Part of a small language model's weights: 44.3M parameters.
MLP neurons of a small language model. Each row is named by its layer, matrix (gate and up: input weights) and neuron, and shows model dimensions 368-495. Each number is 50 + 10 x the weight over its row's rms, rounded and kept within 0 to 99. A neuron's up and down rows have the sign that makes its largest values positive.
After each neuron's rows, "fires in" lists the words (lower case) most often at its 100 highest values on Wikipedia text that the model never trained on. A number after a token or word is its count.

L9.gate600:47 53 52 67 39 53 56 46 54 45 51 57 64 51 55 36 58 28 48 52 52 62 41 63 26 51 46 48 40 39 36 51 55 54 44 45 39 58 43 43 49 47 55 60 66 45 56 41 45 49 31 38 71 51 46 55 39 48 46 46 37 55 49 58 68 61 33 37 52 49 50 50 62 54 42 47 37 49 30 33 43 53 33 40 42 46 60 37 44 49 54 42 52 36 54 52 62 55 73 40 51 57 67 53 46 54 51 50 36 45 40 32 41 57 61 67 52 62 58 55 62 46 56 20 51 51 56 52
L9.up600:51 42 35 61 41 37 50 53 26 45 47 57 61 48 50 56 30 61 50 55 37 47 37 51 46 58 55 47 47 49 37 45 56 61 48 51 47 47 32 57 62 32 36 51 61 52 51 64 46 62 41 48 54 40 51 74 29 69 31 44 49 58 47 53 68 41 53 36 51 55 58 40 56 43 45 42 55 43 49 45 52 37 31 45 53 51 35 52 54 44 62 36 50 49 43 56 58 43 53 46 45 45 57 55 49 63 50 36 41 50 58 43 41 57 51 29 52 49 55 55 49 55 54 40 53 63 47 39
fires in: "was" 40, "were" 16, "is" 13, "of" 7, "are" 5

L2.gate490:46 53 65 55 52 59 50 60 45 69 50 61 67 63 63 35 65 55 50 44 60 70 47 33 56 66 47 47 55 44 57 54 49 27 37 47 55 69 38 38 46 38 65 51 56 61 35 42 41 66 48 43 51 34 37 53 46 46 43 58 35 46 24 40 44 44 44 59 50 58 60 66 46 54 44 51 55 57 36 38 46 39 31 47 46 43 33 52 40 53 49 46 69 52 62 40 69 28 49 40 60 53 44 45 56 47 57 69 60 43 30 59 38 55 54 57 46 38 55 39 59 45 54 63 50 64 46 44
L2.up490:55 54 53 60 76 64 33 54 52 50 68 51 59 52 57 35 37 68 57 73 53 55 39 48 34 58 56 55 54 52 41 38 55 52 41 43 62 90 44 54 42 62 79 69 49 53 39 48 42 34 49 40 52 31 61 69 58 50 39 60 50 52 60 59 42 42 41 68 45 51 49 56 55 44 61 46 41 41 48 29 50 61 43 47 51 55 39 52 53 50 36 50 69 50 58 45 69 57 27 33 61 70 65 60 72 63 54 57 57 44 46 43 47 36 59 50 55 65 57 48 51 47 54 50 50 45 50 53
fires in: "later" 43, "early" 21, "first" 7

L8.gate353:41 46 34 49 46 48 45 48 46 35 50 57 48 67 56 48 65 50 52 52 48 49 53 65 49 43 68 68 48 56 46 39 59 28 52 61 43 47 42 53 51 50 51 63 35 60 54 40 53 37 34 39 42 32 53 29 32 52 44 32 66 54 35 43 47 50 43 51 68 54 53 69 66 63 57 35 30 47 42 58 41 40 40 36 54 44 61 44 41 52 65 56 45 43 41 63 59 66 65 32 74 53 51 55 44 33 56 53 43 41 56 29 61 41 46 56 25 72 57 50 46 54 54 51 47 28 64 22
L8.up353:66 46 40 57 49 55 50 26 55 73 42 59 54 57 51 55 44 27 51 66 51 47 62 43 53 58 55 54 41 47 41 61 75 47 34 54 48 43 50 58 62 70 36 50 54 45 64 54 48 55 44 51 38 52 33 53 64 73 56 55 67 35 40 58 41 43 49 39 58 71 40 57 52 57 68 50 34 38 39 47 40 49 40 41 55 51 56 32 31 48 37 50 37 57 48 31 40 69 52 54 61 40 47 65 55 63 53 66 47 51 51 45 39 52 54 49 43 42 64 53 54 56 35 44 48 36 48 39
fires in: "of" 49, "in" 12, "quim" 4, "between" 4, "by" 4

L11.gate349:58 55 29 41 42 43 35 48 47 46 55 52 50 48 47 50 40 43 45 44 57 42 62 50 52 45 40 50 62 42 40 56 43 59 58 45 54 50 50 54 63 64 43 66 46 46 58 56 63 53 53 45 50 40 28 44 63 37 54 60 61 43 49 59 56 45 47 38 42 43 51 34 54 57 55 50 55 45 42 53 42 55 50 47 60 56 59 51 40 45 55 42 59 55 27 69 49 49 51 53 58 35 56 62 38 52 39 46 64 51 46 58 63 52 52 52 59 53 50 56 61 32 65 45 47 43 47 56
L11.up349:32 44 57 36 55 50 51 66 51 50 50 39 45 50 45 48 56 53 56 60 61 31 61 53 34 50 67 56 60 45 44 53 60 61 57 59 31 40 39 58 26 44 47 52 48 42 47 65 63 48 74 43 45 68 50 71 39 60 48 53 52 51 64 53 54 37 60 71 48 45 52 49 50 58 49 61 44 40 50 50 43 54 42 61 51 43 44 61 58 48 47 54 64 69 51 47 51 59 59 46 50 47 43 34 39 56 47 44 72 51 62 69 48 55 46 31 49 57 35 30 58 56 31 36 61 42 60 38
fires in: "his" 18, "s" 16, "from" 6, "league" 6, "their" 5, "to" 5

L6.gate91:45 35 43 42 64 50 49 57 37 48 39 48 60 47 64 47 51 73 53 54 64 48 49 57 39 59 66 53 60 54 65 54 32 55 49 50 55 48 39 49 44 28 52 36 33 55 56 38 59 63 39 46 61 32 40 38 64 44 47 45 40 43 54 63 36 44 50 73 58 37 53 54 44 45 56 63 63 49 42 49 45 67 63 48 56 42 48 53 49 55 51 46 48 56 31 67 40 51 51 57 54 62 58 52 36 46 28 56 59 42 63 47 63 51 46 32 46 66 64 37 38 51 74 34 28 54 44 60
L6.up91:32 63 49 59 67 59 51 33 61 58 42 52 50 48 50 52 55 58 61 47 40 55 49 48 66 58 50 49 54 51 58 56 51 48 52 37 44 31 52 56 53 40 46 51 42 43 55 40 60 35 52 51 46 53 49 28 54 48 40 39 45 46 55 52 55 55 29 63 51 44 70 67 46 54 65 35 57 64 54 60 66 54 58 63 40 45 70 49 34 70 57 38 55 55 46 52 45 44 56 62 52 62 55 45 27 56 54 38 54 46 58 70 54 64 54 52 60 52 42 56 61 53 55 69 26 49 43 42
fires in: "from" 26, "the" 17, "of" 12, "off" 8

L9.gate664:61 58 69 51 40 47 47 52 37 45 47 65 61 44 39 57 65 69 53 49 78 52 56 31 71 46 49 54 55 51 50 60 33 51 46 58 55 65 41 50 42 53 59 46 55 43 24 55 45 56 44 40 58 40 53 54 66 54 44 53 48 49 51 45 51 43 42 71 41 53 47 41 69 47 57 47 42 49 53 38 62 52 64 69 49 38 40 61 42 65 62 60 39 75 53 61 46 40 58 47 43 55 44 69 46 54 52 53 63 49 58 56 48 30 57 47 36 36 44 46 61 70 48 57 44 66 74 68
L9.up664:56 33 62 47 77 33 42 39 50 57 47 47 48 41 54 47 50 39 37 51 48 44 46 44 57 35 44 55 53 38 68 36 42 56 55 55 72 61 47 44 48 66 48 63 45 52 57 48 38 54 57 37 48 39 61 72 46 61 53 31 65 49 60 57 51 38 38 47 64 48 61 42 63 56 52 47 61 52 51 40 68 51 55 48 51 55 42 38 33 49 33 40 60 55 56 55 40 50 64 43 70 42 39 71 50 52 46 49 54 42 62 50 36 53 49 55 50 29 80 63 71 50 67 62 48 60 49 61
fires in: "also" 16, "has" 12, "had" 11, "was" 9, "later" 5, "were" 5

L11.gate313:58 28 63 59 39 61 38 52 36 41 48 50 38 57 49 44 59 56 51 45 45 64 53 45 44 42 52 55 58 50 37 55 54 40 43 43 69 49 43 40 40 73 55 51 43 45 50 55 52 62 57 55 53 62 48 47 26 51 88 53 43 51 52 65 59 41 53 60 34 60 42 50 49 27 54 42 46 44 71 46 50 51 22 46 44 52 43 56 56 38 53 69 55 41 60 42 48 53 44 56 34 52 63 46 46 54 51 51 49 61 36 45 47 41 69 48 48 60 24 48 60 42 59 59 39 56 55 57
L11.up313:50 32 64 70 57 43 62 40 53 46 70 40 51 70 54 40 42 66 43 58 40 57 26 38 37 53 64 46 44 56 44 62 47 54 57 51 66 60 53 80 62 50 55 37 45 50 47 54 44 30 57 58 33 54 62 38 66 43 63 70 48 51 30 50 48 56 66 64 56 58 55 35 40 41 55 53 46 41 45 31 46 50 62 57 38 43 68 47 48 43 50 58 50 48 62 56 37 60 27 39 38 43 41 77 39 50 48 46 31 51 40 36 61 39 47 45 70 49 43 50 50 60 55 54 48 45 51 53
fires in: "in" 63, "inner" 4

L11.gate54:46 44 50 43 51 49 49 46 48 42 66 51 47 44 70 60 73 46 64 51 47 47 60 42 47 53 43 56 51 63 46 47 58 78 41 58 39 63 34 53 37 68 55 38 42 50 57 54 63 36 43 42 53 47 65 65 43 51 51 45 47 69 41 58 57 56 45 41 47 48 54 60 41 49 35 36 65 34 62 50 48 48 47 49 51 41 54 45 42 41 65 60 65 60 41 47 59 60 47 42 32 44 50 47 35 49 43 48 35 48 46 43 61 54 50 43 52 64 53 70 41 59 53 56 56 40 66 32
L11.up54:51 32 38 44 60 60 55 40 48 42 41 39 49 44 52 54 69 41 42 47 61 59 41 55 74 44 43 62 29 52 39 44 58 31 48 41 49 48 63 59 55 53 48 55 53 40 41 38 33 59 51 50 37 63 58 52 59 47 61 41 36 50 53 50 42 51 52 47 51 38 69 32 57 47 61 58 66 63 47 52 63 42 42 69 54 54 64 52 35 48 30 55 28 61 62 64 44 42 55 54 29 44 56 71 57 58 48 47 42 69 42 35 57 48 56 54 61 34 43 52 44 53 57 52 53 42 31 61
fires in: "and" 80, "york" 12

L8.gate239:49 35 41 41 59 28 54 44 57 26 73 68 33 40 70 43 51 48 60 51 46 44 73 60 45 55 57 51 62 39 39 63 40 45 55 46 52 26 56 51 46 39 55 47 46 63 53 47 51 37 42 61 52 60 53 52 50 52 74 43 49 36 60 45 33 48 60 39 45 50 54 44 49 53 55 44 45 44 38 56 61 52 45 71 45 52 51 66 36 47 43 44 48 35 49 60 64 35 62 48 55 43 50 46 75 59 47 48 57 43 41 59 36 52 67 43 49 60 50 57 57 38 43 59 62 58 40 71
L8.up239:56 72 45 49 41 43 50 51 47 32 45 45 32 38 56 34 41 74 46 42 45 53 46 62 76 54 51 62 57 55 60 48 53 50 45 57 57 54 65 64 46 39 54 52 50 58 62 45 58 51 44 59 50 54 49 48 45 46 72 66 54 55 55 53 64 43 48 37 46 66 61 37 60 45 71 43 51 47 55 65 48 63 51 57 60 56 47 52 45 33 64 54 41 61 68 38 67 72 49 21 50 45 49 55 50 38 45 45 32 42 43 59 37 33 63 49 53 60 37 53 51 49 35 59 60 50 40 53
fires in: "of" 52, "satellites" 10

L8.gate447:65 55 55 44 38 58 61 44 45 49 50 40 39 49 61 37 64 37 61 35 63 66 48 59 49 48 57 52 66 41 50 47 59 46 55 60 73 57 34 50 46 60 54 59 36 54 32 57 48 50 50 41 55 36 56 60 53 58 58 53 49 51 40 44 51 51 58 48 67 43 66 55 59 38 62 45 28 57 45 50 60 55 50 57 61 73 53 55 44 41 44 54 68 47 49 75 23 55 43 35 55 68 76 44 38 57 52 55 62 63 51 56 61 44 46 40 37 54 37 53 58 46 51 65 39 42 60 50
L8.up447:49 38 30 44 33 54 37 37 68 64 37 39 49 38 57 68 54 51 50 46 29 43 49 47 46 21 49 47 57 47 47 38 40 42 46 51 54 60 44 50 51 37 61 65 46 56 50 45 48 57 46 48 48 43 27 65 34 62 30 58 43 44 56 47 55 50 52 55 36 47 42 40 46 44 56 43 51 41 38 50 53 31 64 56 66 56 53 50 57 65 41 41 63 32 41 41 36 53 53 42 73 41 64 56 41 64 49 62 56 31 57 51 33 46 52 59 40 41 45 55 47 58 46 61 56 51 50 61
fires in: "of" 39, "were" 10, "by" 7, "for" 6

L11.gate295:61 48 32 55 57 58 64 50 45 40 48 35 48 53 43 31 54 50 27 48 53 59 54 63 47 48 64 25 47 59 45 46 30 47 47 52 48 47 62 40 33 52 54 70 49 52 61 41 55 56 42 46 58 64 54 59 58 42 54 42 44 43 59 48 53 54 74 50 56 30 52 44 48 39 56 38 55 42 49 66 53 29 54 55 48 57 53 52 39 47 61 43 58 49 44 58 40 63 55 56 63 29 63 56 48 56 46 51 51 37 46 44 54 53 47 26 40 43 40 42 50 56 44 50 43 38 43 67
L11.up295:43 39 66 50 55 54 47 38 54 27 50 35 52 62 19 38 39 26 43 43 52 49 43 48 37 48 64 61 57 54 56 60 46 40 53 40 29 39 41 48 62 61 48 34 40 44 46 43 63 43 45 47 38 62 39 63 52 52 47 25 44 50 37 51 52 41 48 46 59 57 62 52 44 43 64 51 70 39 37 74 65 46 32 45 46 30 39 65 34 48 43 47 43 39 48 50 34 53 50 46 65 35 47 66 44 59 55 54 44 29 46 48 40 38 39 41 60 55 44 48 64 42 37 44 42 44 66 47
fires in: "the" 33, "on" 18, "via" 4, "in" 4

L6.gate342:49 50 41 64 54 59 61 74 40 52 65 44 71 21 46 39 78 52 42 36 58 58 32 32 53 62 42 49 65 35 49 53 45 47 58 48 53 58 62 55 56 61 51 39 42 59 41 41 44 58 50 44 42 42 23 52 63 36 59 51 45 52 44 56 52 34 57 52 55 49 49 56 47 52 76 67 49 45 49 47 52 40 43 47 34 44 55 49 45 60 45 42 65 69 44 66 51 42 38 49 44 60 24 59 51 64 45 40 45 52 64 47 45 55 59 40 45 50 43 68 48 56 68 52 58 53 41 34
L6.up342:52 48 58 45 41 46 53 53 46 60 52 50 39 41 50 49 60 46 70 49 49 62 36 47 45 53 50 58 46 45 65 38 67 46 59 54 31 40 67 45 59 68 56 42 66 48 46 41 39 56 49 40 45 53 42 70 44 48 48 47 62 48 44 45 29 41 38 51 51 43 38 52 65 54 55 52 53 52 47 48 32 44 49 49 50 40 37 56 38 43 54 49 53 55 37 51 61 49 44 46 79 57 52 41 51 59 48 33 67 45 59 46 52 58 52 54 50 45 34 61 67 56 44 35 44 63 57 47
fires in: "began" 12, "for" 11, "in" 11, "by" 11, "of" 8, "from" 7

L3.gate30:48 61 51 55 31 47 53 44 66 57 40 44 46 49 49 53 64 48 56 53 60 58 48 50 56 48 30 49 50 58 67 47 58 36 48 38 58 52 53 48 50 52 42 47 61 56 59 34 45 51 42 31 30 59 42 30 46 73 42 57 35 46 48 38 49 49 34 64 60 48 62 40 35 56 42 48 54 49 57 50 55 48 37 54 58 64 29 38 50 48 40 58 48 33 52 53 51 48 43 49 60 67 58 49 49 47 55 49 33 41 49 73 57 37 65 60 61 35 54 47 43 47 66 51 60 44 39 46
L3.up30:53 40 50 54 54 59 43 59 46 50 51 38 51 42 54 22 49 46 45 67 39 42 56 37 51 53 62 44 43 60 37 59 45 57 47 55 37 60 41 59 29 53 64 44 52 56 47 68 48 41 45 51 38 48 41 55 47 52 61 30 41 57 59 55 42 55 40 72 58 58 64 56 35 38 36 59 44 41 58 36 38 60 53 45 66 44 42 48 78 53 49 58 65 44 61 62 54 44 59 43 53 51 50 48 27 58 45 59 55 47 53 47 38 65 47 32 51 64 33 35 59 56 47 54 45 69 53 53
fires in: "do" 22, "did" 12, "none" 12, "might" 6

L5.gate11:66 53 38 59 60 56 21 27 41 38 55 38 53 57 57 50 56 54 51 51 63 51 51 57 43 53 56 68 40 44 45 49 44 31 60 56 62 38 53 45 42 61 25 47 43 36 36 61 54 55 38 36 38 57 44 36 55 50 39 64 66 24 36 48 61 56 37 45 41 54 61 49 32 50 41 50 55 52 57 71 40 54 51 53 43 63 70 60 70 45 69 54 69 42 43 29 58 59 37 51 48 40 68 61 59 43 36 39 43 44 45 52 64 45 58 47 39 38 41 50 47 49 43 47 55 31 53 52
L5.up11:53 38 25 53 41 33 50 51 75 71 58 48 58 37 52 56 47 49 34 50 61 45 49 43 62 49 46 46 47 46 50 60 54 53 35 57 62 62 36 37 43 58 48 68 47 51 56 39 61 49 38 55 53 45 40 58 40 50 65 43 45 46 71 55 62 57 61 57 53 38 45 50 46 61 54 32 37 50 59 53 56 62 64 78 45 64 46 44 58 27 44 47 52 66 54 57 60 45 53 55 64 66 30 37 38 54 45 44 40 49 45 46 38 54 52 40 50 55 59 56 57 57 61 52 60 63 56 64
fires in: "of" 42, "number" 12, "all" 12, "more" 5, "most" 5

L8.gate11:55 32 49 34 57 55 39 41 55 56 44 40 59 44 49 35 58 62 54 66 52 53 59 59 42 26 62 54 65 49 46 53 41 53 61 50 71 46 74 41 52 53 60 52 53 70 40 55 25 49 64 46 36 45 45 70 42 49 56 69 42 33 58 59 38 58 36 54 56 52 46 65 30 50 67 47 44 46 47 51 66 73 47 53 40 48 44 42 30 37 50 50 56 44 67 53 45 49 49 42 40 28 63 36 41 43 51 38 48 34 65 43 53 53 46 44 41 68 64 44 41 47 61 36 45 45 57 62
L8.up11:55 54 47 46 56 59 36 36 67 53 55 33 65 42 52 55 47 57 48 59 65 33 59 44 32 54 67 36 48 63 62 42 67 61 48 49 35 68 54 61 57 59 43 60 53 39 42 51 28 57 36 45 57 58 25 40 50 32 68 64 62 36 54 41 38 45 53 53 51 43 46 38 47 62 45 55 46 34 41 56 43 57 54 50 48 50 48 35 52 51 38 55 52 45 55 62 45 49 63 43 48 49 40 53 57 50 47 64 52 35 58 48 56 56 56 35 57 49 37 48 50 64 45 43 59 58 49 58
fires in: "of" 22, "in" 12, "a" 9, "for" 5, "officinarum" 4

L9.gate221:50 57 51 43 41 54 58 39 61 51 53 48 41 58 61 55 38 42 52 56 39 58 55 32 41 51 35 41 32 52 45 49 52 54 60 53 49 40 50 59 46 57 60 43 41 56 63 46 48 55 53 63 45 56 46 66 46 51 51 43 44 76 44 61 50 21 41 71 42 44 35 54 59 47 67 54 40 42 43 52 46 57 47 38 37 42 47 50 38 57 52 38 35 58 37 50 41 52 49 65 65 55 26 54 59 56 26 41 26 59 56 70 49 54 56 38 63 64 47 56 63 57 46 64 54 65 42 62
L9.up221:64 48 34 56 34 56 32 61 42 55 57 41 49 51 52 46 38 49 54 47 41 56 44 42 27 62 69 38 40 56 45 49 52 48 62 43 42 40 65 59 49 56 61 49 58 51 51 16 52 57 56 55 62 53 42 42 53 57 57 37 38 54 39 33 29 47 48 47 44 55 58 56 49 55 46 56 54 47 52 43 53 57 46 63 41 51 61 31 56 48 54 55 68 67 55 52 51 51 41 63 37 55 45 51 42 58 40 57 62 35 43 21 60 42 35 59 50 41 48 54 52 63 54 63 43 38 55 38
fires in: "in" 63, "more" 4

L11.gate398:46 64 50 44 50 57 57 36 40 47 62 60 63 42 48 42 51 53 56 46 54 55 45 66 36 42 53 48 52 50 50 56 44 34 55 52 55 44 60 74 46 46 70 47 44 39 35 51 52 63 47 49 31 36 41 47 59 35 31 50 65 30 60 42 53 39 75 58 63 62 66 62 41 46 61 53 40 62 41 45 61 64 67 48 41 42 45 46 56 38 42 55 55 39 41 47 52 63 56 43 43 60 54 47 59 67 55 63 44 45 62 46 08 46 59 43 33 42 53 60 40 56 51 52 56 58 55 44
L11.up398:28 39 50 69 57 55 62 51 56 53 65 38 51 62 56 58 53 62 51 53 56 56 41 60 49 67 41 53 54 72 68 60 42 47 52 57 47 50 45 56 56 43 39 38 53 44 49 57 44 51 61 63 52 33 58 44 48 43 60 42 40 51 45 48 45 57 75 43 62 45 75 51 40 49 42 39 32 60 52 44 59 57 58 55 37 36 50 54 48 53 46 46 55 60 47 47 71 51 27 58 22 51 51 62 39 67 43 57 63 42 33 53 55 35 46 63 47 48 71 61 50 47 47 50 64 69 52 37
fires in: "the" 62, "mid" 5, "of" 5

L11.gate92:40 48 54 44 54 33 49 59 76 49 44 61 56 49 53 64 53 50 48 40 41 32 66 49 57 42 56 54 61 39 51 45 48 60 40 44 43 44 59 55 56 49 53 44 58 60 36 57 52 56 50 43 66 57 61 52 60 38 53 54 59 45 46 44 62 31 40 52 60 51 51 62 55 62 53 52 67 53 38 47 49 45 50 33 48 34 53 54 45 50 50 48 56 42 48 68 45 53 59 54 62 57 63 49 33 38 38 62 49 65 45 48 48 36 51 50 57 62 55 69 45 59 59 62 61 49 53 50
L11.up92:51 59 46 52 38 55 43 61 55 51 41 41 50 62 50 69 36 66 38 55 61 48 46 40 47 33 54 72 55 51 35 54 52 60 45 53 47 45 53 42 57 60 51 59 46 44 23 51 57 53 42 37 51 41 48 45 41 39 70 36 32 53 35 23 47 48 58 45 48 47 57 51 49 54 44 47 41 56 49 57 64 43 53 62 59 42 47 53 58 60 41 57 38 62 41 46 37 38 73 48 54 59 34 47 33 54 43 62 56 61 55 41 61 53 52 57 47 50 60 52 57 55 71 37 63 51 64 47
fires in: "of" 19, "and" 15, "to" 13, "as" 10, "from" 9, "with" 6

L11.gate195:71 34 57 65 75 64 45 60 52 42 38 51 48 48 54 42 39 44 53 42 71 59 53 65 75 38 50 48 56 41 35 48 45 42 56 46 70 50 42 46 52 46 48 55 47 69 50 48 56 39 40 41 39 37 48 71 51 49 61 41 55 63 51 48 46 47 56 70 33 38 45 56 55 67 63 53 55 68 32 42 60 28 39 68 54 60 36 48 67 60 50 55 51 49 35 45 51 60 36 33 52 58 60 48 57 62 55 55 42 61 56 50 58 35 59 57 50 44 51 45 43 28 73 54 74 47 55 56
L11.up195:46 35 58 41 48 72 52 49 68 44 50 42 47 57 59 51 50 55 65 38 54 59 42 57 56 49 62 53 44 48 43 42 56 42 68 46 38 48 58 48 45 46 73 55 67 61 51 67 44 38 31 50 56 51 34 38 60 55 52 50 54 44 36 51 52 48 51 55 46 50 52 70 48 42 47 63 56 49 46 52 68 41 50 56 53 46 46 53 58 72 50 49 71 52 54 21 45 44 56 61 51 52 62 80 51 45 46 63 47 51 36 55 59 52 51 48 40 39 31 58 59 47 61 49 61 54 78 58
fires in: "in" 24, "to" 18, "by" 15, "is" 10, "of" 7, "can" 4

L8.gate389:43 55 57 49 43 39 49 41 30 47 54 46 49 66 43 45 49 49 32 37 51 63 57 52 58 52 42 44 53 43 65 49 73 26 36 50 63 41 71 47 45 57 52 59 50 43 42 58 55 52 38 40 54 52 46 52 55 41 46 63 64 42 50 62 58 32 57 48 47 50 61 64 68 42 50 42 46 44 29 58 39 48 38 51 37 50 42 63 64 46 34 60 58 50 55 42 63 63 57 33 42 54 55 63 55 78 42 38 46 32 53 47 54 39 72 59 49 45 48 43 51 64 63 48 51 60 52 53
L8.up389:59 52 59 34 52 46 40 46 71 50 47 50 37 42 57 59 36 49 50 48 62 69 54 56 28 54 61 44 58 39 51 37 41 35 55 44 67 40 43 54 32 45 52 24 40 67 47 43 65 57 49 47 51 33 65 59 52 52 59 47 37 37 52 38 38 48 46 60 40 51 40 44 40 39 54 45 43 52 43 61 55 37 32 57 50 45 33 43 49 31 49 60 61 53 53 40 60 64 61 66 61 43 57 53 57 53 46 39 53 46 52 43 54 47 46 36 58 68 44 63 52 68 42 34 49 52 57 49
fires in: "in" 52, "by" 28, "at" 4

L11.gate593:50 45 57 53 35 52 59 54 68 56 38 51 62 69 41 44 43 55 51 52 40 55 46 23 58 44 31 53 63 38 67 58 55 59 44 57 38 55 37 51 50 51 52 55 56 50 52 46 39 57 58 69 45 51 50 53 42 46 43 35 39 53 61 65 31 45 57 52 57 59 43 41 38 50 44 52 71 64 56 53 41 39 42 42 49 42 35 40 48 32 49 44 62 36 34 42 60 55 63 31 60 58 62 54 44 76 48 49 37 45 51 53 49 34 67 60 50 43 61 51 57 60 59 38 63 37 42 63
L11.up593:44 60 36 50 36 55 54 65 47 41 38 42 72 51 46 49 49 63 55 49 35 61 61 40 48 63 50 47 49 33 33 54 49 50 52 38 35 34 63 37 52 44 33 54 42 45 40 52 46 40 40 40 50 57 58 63 51 38 55 56 26 55 41 37 47 59 49 53 51 48 48 50 51 44 47 45 64 33 47 61 41 51 61 56 46 53 41 41 40 62 43 41 67 39 41 51 34 61 30 37 62 48 55 50 47 73 52 70 29 60 60 45 61 47 54 44 55 31 66 61 47 69 51 53 74 62 52 38
fires in: "is" 25, "was" 16, "be" 6, "became" 4, "are" 4

L5.gate432:63 44 43 61 57 59 44 40 56 55 57 64 17 50 48 51 48 61 54 45 38 53 58 47 55 52 46 52 38 46 56 56 48 73 42 45 45 73 65 46 56 46 47 44 50 48 40 46 54 62 42 44 54 53 54 33 45 58 72 58 50 55 60 35 61 54 45 39 52 42 49 49 39 54 49 59 39 42 40 61 43 51 60 57 61 51 44 62 43 38 55 74 75 25 53 45 58 58 42 72 61 41 59 51 51 50 51 52 50 48 63 54 54 58 38 47 44 57 55 57 56 56 42 52 46 48 67 48
L5.up432:40 51 52 43 58 50 52 50 59 47 51 51 37 65 64 41 45 61 44 42 38 53 64 49 52 57 48 39 44 55 67 57 60 47 53 57 45 76 56 52 60 39 57 47 39 69 38 47 46 63 29 61 38 67 67 33 55 56 54 63 54 48 46 56 51 52 53 46 39 56 49 39 61 63 49 55 58 65 49 56 59 56 60 45 61 63 38 51 36 43 58 59 55 48 64 41 44 44 61 59 23 62 54 50 59 38 44 53 54 67 56 60 38 53 47 36 56 56 28 64 49 52 56 54 55 48 42 40
fires in: "with" 57, "satellites" 10, "readiness" 4

L6.gate728:44 53 54 43 50 44 50 49 60 57 40 54 46 57 38 55 41 56 47 43 83 62 50 37 43 31 47 44 49 62 52 53 64 43 60 59 67 43 57 45 58 57 52 67 51 42 52 38 40 55 46 49 46 72 42 64 54 47 45 61 59 49 61 62 37 75 52 63 50 47 56 43 44 38 46 61 59 42 39 50 62 47 51 38 43 69 55 31 66 63 66 47 54 58 23 50 35 64 65 47 49 41 63 46 59 59 51 59 29 53 47 56 47 62 49 55 41 54 57 44 50 52 56 65 63 62 44 57
L6.up728:37 58 55 47 39 45 52 40 52 61 30 52 51 67 50 39 68 50 53 28 23 39 56 38 57 53 32 58 61 51 55 41 37 62 56 55 44 37 64 45 50 45 41 50 45 46 45 48 51 55 60 49 53 50 44 43 46 52 28 51 39 32 64 44 58 57 57 45 53 50 66 54 50 42 48 49 32 61 51 38 42 66 53 42 46 48 52 52 67 61 56 54 53 43 60 71 41 61 27 54 29 76 49 73 37 57 46 41 51 54 42 64 55 59 53 41 54 53 36 47 60 61 56 41 62 41 51 55
fires in: "0" 19, "m" 16, "2020" 7, "2000" 4, "000" 4

L4.gate378:73 41 47 63 59 49 38 43 45 48 50 42 50 53 56 39 61 58 37 62 48 49 48 55 49 37 60 63 60 51 55 50 35 57 62 52 72 59 47 40 74 71 39 28 44 64 57 45 39 50 62 51 52 62 47 53 56 52 62 54 38 50 62 45 52 53 54 67 52 69 68 55 47 41 54 38 41 40 35 56 62 74 48 51 32 53 43 57 52 40 45 48 42 39 48 48 59 49 43 38 34 47 67 65 42 54 37 46 47 49 54 55 35 49 38 32 41 54 33 50 49 45 64 49 64 44 50 54
L4.up378:50 44 42 61 46 53 43 44 53 63 59 49 36 42 46 42 58 57 46 56 25 36 55 44 42 45 54 59 55 46 62 55 61 51 54 50 52 52 53 39 52 49 47 47 57 52 59 58 65 57 38 54 42 45 57 61 61 33 47 47 32 48 34 48 57 29 44 56 50 43 55 36 33 57 68 44 62 52 24 54 71 51 46 39 45 63 58 55 40 46 41 61 44 47 44 57 57 65 50 57 65 68 53 53 44 59 29 33 48 28 52 52 44 53 57 39 41 56 39 58 83 60 48 50 29 46 38 43
fires in: "of" 38, "there" 28

L5.gate372:47 71 47 51 50 47 48 52 39 44 55 77 85 50 38 57 62 50 61 59 62 50 40 55 46 58 29 51 33 60 58 50 43 40 55 43 47 55 48 53 51 69 58 43 55 46 53 57 35 52 50 66 44 52 52 49 39 59 61 45 49 63 45 59 42 53 50 46 50 59 40 50 45 48 44 59 42 43 38 50 55 75 43 43 44 57 43 48 54 53 47 43 69 70 41 36 48 51 53 50 68 47 37 82 54 69 50 52 40 35 54 59 43 49 60 49 41 52 64 51 43 51 67 51 61 52 63 54
L5.up372:35 42 39 41 52 55 65 41 66 48 48 38 54 66 61 56 47 57 56 65 68 58 50 39 66 51 30 54 69 28 36 46 46 41 43 56 35 31 55 67 51 46 41 47 61 39 22 47 38 33 41 34 26 38 61 42 61 65 55 50 27 54 45 48 44 40 47 54 52 52 30 51 64 44 48 46 42 64 57 51 51 55 42 49 61 61 66 52 53 48 55 51 43 51 53 65 64 49 58 47 50 61 66 58 47 62 50 43 59 47 66 48 37 44 49 62 40 43 56 77 70 50 58 46 62 62 63 57
fires in: "a" 24, "an" 14, "0" 8, "m" 5, "each" 4